{"d_model": 192, "bias": "all", "init_std_up": 0.0141, "lr_head": 0.00692, "grad_clip": 2.0, "seq_len": 1024, "train_tokens": 546300000}
MLP neurons of a small language model. Each row is named by its layer, matrix (up: input weights; down: output weights) and neuron, and shows model dimensions 0-191. Each number is 500 + 40 x the weight over its row's rms, rounded and kept within 0 to 999. Numbers have three digits each.
After each neuron's rows, "raises" lists the tokens whose logits its output raises most directly, leaving later layers aside.

L9.up64:456538516501386574436437581478514486488527528534483487513492532514504515509521479494497492511442544470532474455488548433461439460473535470525498543593529566500449499501495515451501537514528505556496512503539444429455579557472569545511546563559518505531495543499489460489536505557432502503493496466489467468480486511523453492509499420443466521495485564464503416448504471550512459492468505456498483426429530518536518528509488527488492537491436467452463441493482510590459521522476446441523515499473431485548468553495567521466606453496545445457522513574459564438459585518512450527
L9.down64:550521454528476464471510495467478470510487521474560491514485457478531450567521477449479526570500492507480475440449464461500525569542456474474514449457516474493478420553541433554421491480526563469489507476472479527551422492530509562492412457440510484438508527472488530481520536479545549551506510431541508509563467498458550483458474493471544462580514431471526481522465587520490449461473537511538462524585497515472534483510527554497542560588528466555550490520434565377507525500507519514456486495510536542545541508487537495472439546619518565567502451427495518540474468487499494496
raises: ",", "-", "–", "—", " –"

L4.up292:514436455493438527536464488505538449486553542496436582450519516491557522520499458451523491559536425499468514497506505461474496485558438545502453529563490528477421585446506524587461546455436460591505459491523479517578495518539520413526500558558539523534485467462490553456481488488491418502456483535511509501441454524550505520475501493536519487476449493445478546514562497509451506455572470572523491505474488457515443463522490470465448423511591459461403577471468446572437477477499522496478528528499507539452485467502518542551504481534493494531540518514530408468510489438507448470
L4.down292:500558550477537398511506504483520581522455498544505494539512563505439489528459504523465490439461536480524512492536504604476534549494554517457523469427505484495513430587524461463513489535579502451508493525469506466418552471487481507485522467466411490461520513504520431561471529503490560556466493456524525501538543491475471541494494520478471496585526473541452450492430549476509498504404487451490457493484499560494501560515491462509541586474499530447528423543513595396569509526536415454481455473498503525513561559494473493474478530477474541499487457473487565501520396525488557478
raises: "board", "hood", "less", "gate", " of"

L9.up642:492470441459448566455479488525562523477495543514512445524554462475537503557533500464457426498547515537377537549484478530475524444484441543452550471468474497491462444455510460524517422451508461497535544406509505486516501502479520511494516456487503505483528488513504480528528487529530528490600493461439443526568516513530469539537444442489516525513539483532492565501502540465563455470510487476532529462517490525586461584466461455574462552430492441503533515558493395466544582463525397536531567551540463494490521482488509524495517466448515495549496546522491519581509456481577441483
L9.down642:519522560454576464467444471423497480520497473574503443525530515495451548472467507505455558495519444564522549426509548551507490557492467460509448531563560514569484532558520495454423535573552516421498472554506517530505541494482486497460505502529476504487413523495566496503471479457504549557430535543431476431534482449426489516532466498485483488572525500544465469466483494539532435553553443559504486466526467448485494474492513470478471495523462436474509528524499497532427524455495491523476525562591519499516525540483557473491427440499551544535489426520521390512501474424574513513
raises: "ule", "ute", "uted", "wn", "ious"

L4.up336:502469514488440491512535552458484427558525459519501410429479495460559515475476530544469526436508500437548505469441546560499504430468442506527518494520553521430518470457506530512419479482442505484491433491548452471516444422496588474539481535517483487552474490509496494541526511460525449516523455502564531520567551462512510507539545571486479497529491524469451455596555460545477484425546463462391518477531507484568466499558495398491447508568506488502477466555539502489550437515481503437504498488517451515563492483512541462551544450479507558488521561476532493481502543586507556559
L4.down336:467518551469501468503421491472572447527486553448492497533500534562510549491462476497587513460472485478484487419542511452444536513498552512504462441459576512501490503506521483496459522456552470491520502516505435561563449551570501507457460490544554453529472480436539475558565431495551513555523496564529496515536466560527466473368456491434496482520539434478401497492498488524457444442474484501530441532512491534581472534448528506593448434471544528512479502482501521455565559526481459483532497561498541540574469478454440471517511480571506501483437521521551492546525487542518506475
raises: "ic", "rist", "ean", "eo", "omet"

L4.up92:480502537554546497482519534544499478470410414528510496425391487521574523542466527512406509511521454568594559553555543485502488445523436508514404468532445532513513474522516503470487538566434451538499584436536549450560511439470531503463457523528534453441526505432482453563493547494498529451484472537501519442459516495482533473453495534555518560462445470496469462439584551541477503502525490515463568526491529502485426517521504540467541463532471491504527435534488502485505469413482550504454449471483510497493443542546550482430515493544519528520448509482512504497524538526505558480
L4.down92:532524486569509487407514492497454513440597509504476498502503521509478598437547537550511513463464549507537479463504442461506517511519462485552499491438450542510461592514475505467532532479439537486506492501493508544518438482542528462516465478508554432568500500488502498481505479474590417499559420507532481548436468478447472494472488498542506431558505450513540489533462517490467534515548465549451492488553538516449540511490504488564531545480513405437462517514575467528520502552514509524484448586462494512539519408449513602503438402410501481553525475523522453478516434523500468517
raises: "ivers", "ations", "aries", "ages", "af"

L9.up175:510428482553500519511555559457540532533604542443484523519501551514531498576496506509531531530530534548383451548506505395494497460534481567455505494542496603515517475524447463505500484441522483511503409428507537483497584573515506493522514553498413459543484475508537494533469569466560480503496484509485461523480456539526428545512513522592489510454520492485531486510483443507487428504491515432514502433520486524567476520498440530487485483508497508565538585513458520511596515453496490520529487483563531520460474522415455455499467539477514487503417509502516469513554581489425497505
L9.down175:506574562457547488460450462471466436443428460558450453427450515439502559504468563472476485489447437461556542462493529558488490475401487441575501456508536493495452515499542544477510516552506564470495569493520492551494448468533502505492520493546584508465504493489464470502538493518457511500513552545531493450595511447504534414509523462490509500538498545535457514485548541471500552513462481534567490540469526509524553496550577453501573462497494489450420434512528465545501522543517531486487481472440459469484537548487435562480567468546514544554550444517533497484474440493525440415
raises: "season", " runner", " score", " scoring", " albums"

L9.up439:564538515451477484557483525444534451473472502514439507555487472443471483473458498486481475481539495498498529552554508482559539447461514540453450491499513477488484540482457557464520507486552485508476455437607510541540530513452524540520472539452482448460476555555468468484494512540537505489483517512468550445480534609500507528589573466527490469534486489521522470502530469493559490490423544511541527419516495608568495530440525507483527473503533500555484547419462466539490504424588535434548552485467458550543443458495536495561560450547555466471484487470445397515461456495456546476
L9.down439:479452493553518553559568528512478525527517497466573479488495497575564648495500505490522510493486508525494491460477454489491460528552491523536493471486477567470494414484547444520463474474462510541573497585479483458471473487492484470503520462542473450401523465485526484479520486485511515482532484463535433535515494419501535500419437509467458508423545516488464474470457578539442466521656503464511503560536485457458472505515521525515451517529531546475455508527549533485475523596488464572447473543527538506439497538479458486466427525459530507456532498544591556473487516468530476511
raises: ")", " )", "]", "”", "ough"

L3.up305:470505556417475558491520455560462515475477508505458407456559513490505541452514532492529544508479476493506507492481449534558472554528531457554529521532548464529413487502490512472454511499467488539464467497516390471478536474446490501460528595492581520478503508497512556547456552526444512488489587535476555513457475503447376465440558503501511520440448477566463524456535577466498478498490586518473477525499580438433458524492531460450537498492571454457526494517505469523516447465499475445543518556555564570459478505497518521522517421398518469536502532508504484530517516527456533505
L3.down305:513522561516467404493410529456582510582493437522595440534565476452482552540466499497474531568545470536439518522457465547417479549508542532473478487487428504541513510433498521506427510580512575452498474502514453488523483582470535505526479435464494497580520455483500462484512552517471482466474474509528545484472503503515527495502623544528502527506577535497550447543504476526474473533509430476477517477525501560498465499493473461468522538484435551550545465514533496495494576431455488448438448465541504498496508416524505496499472540417523434484510484465435514490493477539545520460
raises: "sha", "time", "ently", "can", "acy"

L6.up531:436505535469513562531437546547482500517524500495472483454556562383511511533523446481524500401547473466503479474482540559503487520526517499526504594441497560500466509429481456482596505580538416449510499535457502537545484434464488514485511518451497531489603478474474461517449529486508560527499465520522528426498553436507500590504445504512488543418515433494495540538545496518502491531564445477473454483496532410500493515455523550449542495489480538546403463497477535492514548464528540522568492515486517499496490460437524516560466483553470422501505507490472460456466510437506573458
L6.down531:429495486521513547364548421494482473482466500536503512439494411494598550552522504511474579504536503502523509448489537480400490572524570522491497595514468565496530527451459469493531509582477521508412507528463568493498458511583502517404475563485459490509528504501517464490433485537528547530459534537509576459505482520462527467550511485512520510459473533496496527518462475441495488522533524543462543558506500565501500466550465517579536474496481525522468501591453496549436448565497505541533520479510493506482513526428447518461415522482504535546533465473545506498472475559474541540
raises: ")", "\"", " )", "=", " game"

L3.up402:563526502506536478533535451522522519525543532520530469584498490538512492424481455452475427512485515443498524550502468411556561528510491495483450498502546525447567508487499490558559474449493440443490574436597542460479506492472560470477487572518535445455500507493460489592496545454491476514476491439461522479403480525526500515453520504513521518527505531512522539479480531491528372470506502475455463549524509514499461574479446476535481500518547533447540513546505423533402576514377530514465469528510568468571461469506560489438500551456460513515488525514464473518516459468518450492
L3.down402:526472472491572477538567525484508501470529531499534549470528475559506539555481497494481515546540411535458508488491486545465502476511537526496463473452434453504487471493449570534450455472500536498543471488446444487517491446495442567527473502498391505562490528481499509418587522466464603561528469520548511491563502467513564490477530506481490529442468454498478447502474475408478545494494589533592514473503540491590517467573482439472552453496480506535475529491483498480514440525471495490539491416530491533459444545499449599619519452510479563498434531533496499489546491488507518453
raises: "á", "én", "land", "qu", "ón"

L9.up600:443523478469542574496509466471444477485461503462497444492500502459533492596568518562477512466511470496436496588427521562583544504500481502497612522446508478521553460500556462496491524499508559504446564478493521471496468497516489446482452450516496495462563585479503510530458506494502582523567530506460449419483522510441523497569498358536509434531521484543520527547505473481533490468453567495466567415481449499534480525545489466534521578454471505500551539472517461508531443442535437534500536513479565490466477525499537496453498458491559465483470491539498569493517450460516497555
L9.down600:521487516512521464513483525517545486515531487518485486504437495500420644396418487486454428577512557598598490446566490495476589491459558508536464419469503505511429519456506512499483445464462475507545467511515436524522521524451495558482493517498510544519446478579499447510534554471512453549479483536521554604471490499552482470451441583443430453539448504420477480516535505503529498531507494513511493499451515439524519509462494483459494502503497502507508503516482473543519523554461537474535514514496512504434507392525491447462501536457484586497460487511551531524447550502500520523
raises: "esc", "izes", "izing", "que", "ze"

L6.up516:470506540450616540470504464498423537537521477484492460429522585533466474469471537444422507482480459471497490441468482445576591460437545461456554566514509522484523541526491457513514557481496488535443546538537503479467436449437392484489543534478523539511481496501457557549500517526526522492505485425488531449506546458569459534552503493486595558540528495445478488500486500486447469482507563537549520518485475592486461488532446483512460446482538478522473405502515496466523516504522496558558532504474438527482526536530537489410552504482490507504491536549561570571495538509520502445
L6.down516:565578500494503499479480570425499456456486530451462459552529553535458436457464520448523465593511466571501417468562517476514488568543506478507430536502572533429498443525530476512518539566539458486472493514528521561436527483551490491555492464459499586500490497495485508490538486512408487483506547415502471494454504498515515501534528480505511522482527512403539465462507527380455485508506449459497473466622479514491470537505513527507482483488485571501524552489496473524524446460509523500450500594530500502504489489533464446434481456493494418494569512505559493526529452552509395513
raises: "ability", "ead", "ruct", "ance", "leg"